config = dict(
    n_layer=11,
    d_model=512,
    n_head=8,
    n_kv_head=2,
    head_dim=64,
    d_mlp=1216,
    vocab_size=8192,
    activation='swiglu',
    norm='rmsnorm',
    norm_place='pre',
    norm_eps=1e-05,
    positions='rope',
    rope_base=10000.0,
    rope_fraction=1.0,
    qk_norm=False,
    attn_scale=0.125,
    bias='qkv',
    tie_embeddings=True,
    parallel_block=False,
    init='normal',
    init_std_qkv=0.0225,
    init_std_o=0.00479,
    init_std_up=0.0225,
    init_std_down=0.00311,
    optimizer='muon_variant',
    lr=0.00707,
    beta1=0.95,
    weight_decay=0.019,
    lr_head=0.00417,
    grad_clip=1.0,
    warmup_steps=200,
    schedule='wsd',
    decay_fraction=0.849,
    decay_shape='cos',
    final_lr_fraction=0.0,
    batch_tokens=[32768, 65536, 98304],
    seq_len=512,
    doc_mask=True,
    train_tokens=559700000,
    steps=8604,
    dataset='wikipedia_en',
)
MLP neurons of a small language model. Each row is named by its layer, matrix (down: output weights) and neuron, and shows model dimensions 112-207. Each number is 200 + 30 x the weight over its row's rms, rounded and kept within 0 to 999. A neuron's up and down rows have the sign that makes its largest values positive.
After each neuron's rows, "fires before" lists the tokens most often just after its 100 highest values on Wikipedia text that the model never trained on.

L7.down622,217,226,175,214,200,225,225,198,195,199,205,214,199,179,164,206,188,141,225,224,175,186,231,182,161,212,149,205,141,147,211,192,209,189,191,194,214,214,177,215,222,174,150,257,238,220,196,180,238,192,205,219,211,219,169,175,172,208,216,173,267,185,180,187,159,171,201,142,259,198,217,218,189,163,226,205,234,194,188,161,199,200,225,155,163,210,220,169,175,197,209,199,262,221,180,249
fires before: "-"

L8.down417,232,233,223,149,234,213,221,222,189,193,192,267,228,202,159,224,186,170,162,240,193,201,181,204,205,182,150,228,215,206,256,260,170,251,201,209,167,225,182,285,238,229,181,207,177,231,175,219,220,204,209,193,194,223,209,221,264,184,194,208,191,291,241,172,189,223,167,209,201,200,249,198,224,271,206,146,202,172,150,161,188,223,189,184,185,261,194,223,231,154,173,201,99,152,184,226
fires before: " of", " for", "s", " on", ","

L5.down160,207,204,298,228,158,177,202,201,278,208,230,203,157,167,200,226,168,215,152,186,219,256,187,240,212,196,232,145,197,225,215,190,189,184,184,249,193,206,145,206,180,187,172,241,202,197,181,172,229,202,209,198,182,202,221,191,172,217,183,184,223,261,222,206,146,208,243,218,215,188,182,163,157,200,192,224,178,225,201,187,229,204,236,203,182,162,231,198,218,194,212,137,231,219,187,224
fires before: "-", ":", " \"", "ion", "er", "y"

L7.down284,197,234,177,213,148,214,166,192,178,230,177,198,207,118,231,206,177,176,201,217,205,207,209,176,261,159,173,201,212,213,200,190,201,227,165,234,161,234,226,236,218,168,225,223,201,189,247,159,222,188,143,236,190,212,181,197,218,163,224,241,192,234,207,231,163,265,167,214,243,215,225,195,272,196,209,173,221,176,224,184,223,215,225,202,173,243,205,212,241,213,154,234,198,224,219,186
fires before: "s", "ing"

L5.down685,225,218,222,181,187,250,221,253,193,208,186,235,202,207,242,171,186,154,240,227,144,231,202,233,228,193,210,200,235,199,223,234,227,229,209,180,172,219,214,211,223,220,252,156,186,180,221,209,208,226,254,200,229,191,186,183,67,174,266,240,213,178,169,178,195,215,203,180,204,240,177,216,197,191,151,178,222,203,197,150,225,198,172,190,175,254,240,173,187,232,233,185,216,234,219,243
fires before: "="

L5.down852,225,208,204,253,248,193,183,190,236,247,213,155,172,131,211,208,214,210,191,182,247,221,164,226,205,187,158,221,188,175,155,164,216,171,122,215,196,180,175,200,197,272,174,201,175,107,224,176,225,224,137,191,184,256,235,246,168,193,182,139,198,177,243,180,223,158,173,190,234,246,201,218,177,187,219,235,200,234,220,193,218,230,218,196,216,189,187,161,185,155,226,217,250,270,155,152
fires before: "0", "1", "2", " the", "R"

L2.down513,211,151,212,175,162,159,204,191,225,167,166,231,206,150,173,223,196,219,228,173,201,161,270,191,175,106,204,215,195,194,165,245,183,173,191,180,218,176,237,200,192,259,205,200,154,229,169,185,176,234,198,212,234,206,160,230,218,173,185,209,189,195,219,171,176,126,192,240,180,242,189,195,224,186,175,194,195,239,142,195,243,239,188,177,211,191,236,195,196,257,175,172,180,237,168,126
fires before: "=", "Career", "Team"

L7.down597,241,223,160,243,155,193,189,196,177,193,184,234,239,163,172,186,149,143,199,167,169,162,199,246,196,141,165,218,217,232,200,194,210,234,253,247,155,161,192,251,238,176,200,230,215,219,245,176,171,229,183,204,194,210,199,225,158,213,220,251,230,177,207,176,246,178,224,190,203,210,235,223,167,209,186,148,206,186,192,168,194,212,161,173,221,182,212,200,235,207,154,210,193,184,226,187
fires before: "ion", "ed", "ing", "ive", "or", "ation"

L2.down892,186,165,201,158,209,121,258,205,274,222,222,225,138,184,235,217,192,189,238,219,173,171,203,218,170,179,171,176,202,184,186,205,264,211,212,173,205,230,161,188,194,194,214,245,226,100,140,157,237,159,253,192,212,196,160,177,226,209,202,230,204,246,199,164,154,128,241,227,221,137,142,243,226,190,177,190,208,209,160,209,202,210,205,200,177,244,240,197,173,196,136,190,233,168,234,175
fires before: "\n\n", "=", " The", "In"

L2.down580,182,211,217,137,211,159,202,165,224,208,203,207,142,175,193,215,215,174,226,161,201,194,161,272,186,194,176,175,210,198,194,174,192,276,196,245,156,258,157,182,181,197,169,201,165,228,174,179,215,205,240,215,183,190,235,195,186,268,204,224,221,174,210,234,164,163,259,206,184,214,183,257,232,242,201,230,206,224,180,228,233,167,227,150,178,182,190,224,180,172,137,201,285,173,209,188
fires before: "\n\n", " The", " In", "."

L8.down788,239,159,162,153,147,181,274,155,234,262,236,208,197,170,159,200,210,185,180,226,181,192,194,215,278,204,156,171,155,159,137,183,182,217,237,240,216,197,235,158,218,136,179,203,152,160,218,269,204,185,205,138,203,202,245,203,277,229,174,178,165,180,158,203,280,173,147,212,135,195,237,213,165,210,183,199,214,206,188,218,217,187,188,228,195,227,162,130,172,232,194,181,165,186,208,228
fires before: ","

L2.down641,276,137,243,208,252,258,213,207,185,189,213,209,200,184,182,143,190,208,173,219,212,186,215,220,121,147,177,193,204,209,190,190,240,257,195,148,232,196,205,216,240,226,185,174,172,179,245,217,198,202,166,218,241,189,161,231,117,205,194,209,205,189,189,205,225,217,236,206,207,184,202,230,195,191,180,195,219,212,238,246,188,163,259,193,209,222,229,188,224,210,186,184,176,280,220,183
fires before: " was", " is", " has", " also"

L8.down608,151,223,237,166,152,186,191,174,258,171,219,184,190,189,222,202,198,211,135,275,164,271,185,229,213,200,179,196,140,177,150,109,214,166,156,229,206,193,171,197,195,117,209,198,218,206,185,214,200,179,240,199,182,171,203,232,197,222,229,173,170,189,231,231,180,209,129,215,189,183,185,156,206,217,216,173,216,138,233,211,214,187,242,118,200,252,219,197,244,218,189,228,213,234,196,191
fires before: "–", "-", ":", "\n"

L2.down532,154,194,210,279,194,194,172,169,205,182,205,179,190,218,196,211,183,260,159,118,181,227,192,171,241,219,161,242,166,314,257,163,222,192,222,156,145,182,186,190,137,215,195,154,170,209,146,174,232,173,200,238,195,215,176,210,96,248,176,184,176,230,206,205,236,201,155,183,255,235,190,215,206,241,259,294,190,211,191,176,227,261,185,182,174,178,221,180,209,184,227,175,242,247,157,196
fires before: "0", "1", "3", "2", "6"

L5.down92,251,221,226,218,222,152,193,220,176,235,206,207,257,131,181,213,174,225,192,256,231,241,199,164,229,235,151,181,136,189,224,195,204,221,192,203,181,206,199,212,186,200,224,212,162,159,187,220,198,201,166,205,138,219,275,164,188,228,198,176,143,157,167,220,209,222,189,207,181,199,235,145,217,169,176,133,199,177,245,188,220,243,194,183,192,183,137,256,187,213,218,187,177,214,183,206
fires before: "s", " in", " degree"

L5.down395,239,179,179,215,196,242,226,210,176,154,153,160,182,168,228,222,218,218,221,166,205,189,168,180,167,202,166,216,154,133,136,161,240,193,196,274,204,173,147,239,223,197,196,176,247,217,191,171,194,186,217,245,225,229,207,182,197,155,203,206,237,235,188,204,159,208,172,180,198,219,188,148,199,208,204,158,183,182,240,212,177,194,174,210,233,226,182,181,221,211,176,197,191,270,216,157
fires before: "-"

L7.down1069,219,169,173,197,230,178,253,206,153,254,203,228,188,158,145,177,235,223,193,192,230,170,215,213,238,176,176,183,164,237,195,193,154,99,211,236,198,214,179,144,142,194,266,222,155,244,184,183,197,266,238,198,267,202,235,175,314,188,173,160,224,197,182,211,244,196,223,197,196,210,207,233,183,209,158,218,197,220,186,181,153,231,167,196,212,188,154,160,206,243,201,207,203,198,180,152
fires before: " of", "s", ","

L7.down459,196,189,214,202,197,202,206,186,178,219,166,225,231,186,170,198,171,219,194,211,218,188,197,255,170,207,272,203,159,216,195,177,100,259,179,216,218,246,205,204,212,232,186,177,228,176,188,186,253,174,171,201,202,265,207,200,207,211,180,222,213,164,168,219,157,221,221,240,183,164,195,171,226,253,166,208,176,221,195,167,272,214,224,174,151,203,246,219,264,199,206,217,170,199,235,204
fires before: "s", ",", " November"

L7.down361,149,269,183,204,192,211,142,224,197,204,242,206,231,240,185,204,255,175,184,173,205,257,196,219,243,202,230,228,211,176,192,160,198,199,201,206,274,248,187,177,227,210,209,180,220,163,187,214,225,200,202,222,179,234,188,218,317,186,194,286,226,147,236,227,238,186,225,208,265,219,195,192,198,206,199,247,221,198,194,213,188,203,188,173,207,224,189,153,231,203,156,222,246,205,178,204
fires before: " |", "\n", " was", ")"

L2.down122,222,224,186,187,196,174,174,172,185,194,179,202,179,135,199,187,215,143,182,171,270,213,198,231,214,184,229,195,228,215,160,209,227,274,231,204,168,201,226,180,211,231,220,207,236,242,203,183,181,193,188,220,175,215,197,178,244,185,229,271,181,235,222,160,186,196,165,252,198,215,197,220,204,243,190,204,177,206,220,192,201,242,206,143,201,179,188,197,227,175,203,201,171,212,184,224
fires before: "s"

L8.down505,195,193,191,206,137,193,200,189,214,236,177,183,220,211,191,257,185,197,176,216,168,176,192,157,224,196,182,191,190,164,213,197,187,269,148,232,216,212,153,196,217,206,211,182,172,187,179,208,260,221,211,209,206,186,193,172,206,217,189,167,217,226,221,235,231,199,162,217,169,196,213,217,190,174,210,208,238,158,185,212,210,176,157,220,133,220,242,189,209,190,221,186,186,136,237,219
fires before: " of", ",", " to", " that"

L7.down773,201,153,243,244,260,201,218,171,157,197,196,213,207,190,252,263,206,170,198,232,220,170,179,219,172,160,190,164,164,196,221,156,230,167,235,138,176,205,175,202,200,205,193,209,179,198,166,234,178,209,164,191,266,180,185,187,229,173,217,216,255,200,178,202,206,188,217,242,184,189,247,187,162,218,219,178,208,221,199,141,204,265,213,195,170,256,171,227,216,160,183,229,208,190,174,215
fires before: "=", "\n\n"

L5.down856,241,176,265,192,202,170,232,253,177,102,201,190,201,213,209,185,191,227,159,190,198,251,216,228,231,150,187,147,243,213,175,211,195,214,180,160,215,182,202,244,212,263,178,171,186,230,209,237,154,209,231,215,220,209,168,227,99,185,231,125,190,242,194,218,199,177,248,239,212,203,251,201,161,172,195,212,184,181,245,200,229,194,224,209,203,192,233,165,176,225,181,193,205,225,233,153
fires before: "="

L8.down285,177,211,258,179,180,233,221,128,202,171,193,191,187,193,222,198,222,173,198,189,243,173,153,271,197,157,215,141,234,196,206,200,159,214,196,202,200,211,201,212,165,261,221,211,201,190,210,176,192,234,174,179,183,244,174,182,206,175,206,250,280,233,210,188,186,226,178,199,273,232,197,194,188,227,204,250,244,151,226,171,225,215,238,188,215,174,225,194,185,186,200,206,245,182,180,166
fires before: "\n", "\n\n", " the"

L8.down296,231,268,203,215,216,231,243,232,110,234,186,221,173,195,144,221,193,200,187,216,172,285,219,101,219,190,228,146,136,197,131,168,196,244,203,226,206,206,239,220,189,178,210,243,211,176,226,150,195,213,154,189,245,211,206,161,164,192,248,206,224,249,241,196,170,198,223,228,186,199,227,195,183,194,203,194,122,255,196,219,184,151,259,185,191,189,188,172,254,226,179,221,216,220,230,211
fires before: ")", " and", ","

L8.down45,150,202,220,130,201,226,242,203,191,232,178,259,191,160,200,127,266,206,166,222,261,189,209,143,207,229,206,162,210,175,189,201,165,230,242,224,211,221,221,183,200,171,225,191,238,200,203,176,216,284,215,191,171,193,164,221,205,170,214,180,177,231,233,154,243,197,207,189,247,203,269,135,224,191,151,213,246,223,182,214,181,183,202,204,171,177,184,173,205,235,174,246,179,221,197,210
fires before: ")", "–", " to", " –", ",", "\n"

L7.down1041,202,227,217,166,147,239,149,181,262,161,231,210,129,137,207,238,183,184,188,201,188,261,199,223,221,186,200,229,180,198,182,201,194,197,224,215,191,205,188,234,187,174,183,198,195,184,188,162,197,173,229,161,207,207,172,202,264,193,213,178,219,126,187,197,170,183,183,204,242,218,245,233,183,194,182,224,200,215,215,206,202,226,226,154,224,207,113,132,199,167,193,245,229,196,219,210
fires before: "-", "0", ","

L5.down768,200,182,153,245,172,220,138,205,219,246,220,222,207,188,215,191,202,219,225,220,186,193,205,195,190,183,222,159,211,196,204,175,209,182,189,176,235,200,201,203,228,192,198,224,188,178,179,231,228,198,232,210,191,180,193,242,46,177,193,220,202,149,241,163,235,221,197,189,211,252,167,143,202,227,196,260,170,205,190,200,228,240,214,181,206,199,261,216,204,201,175,175,180,191,195,167
fires before: "="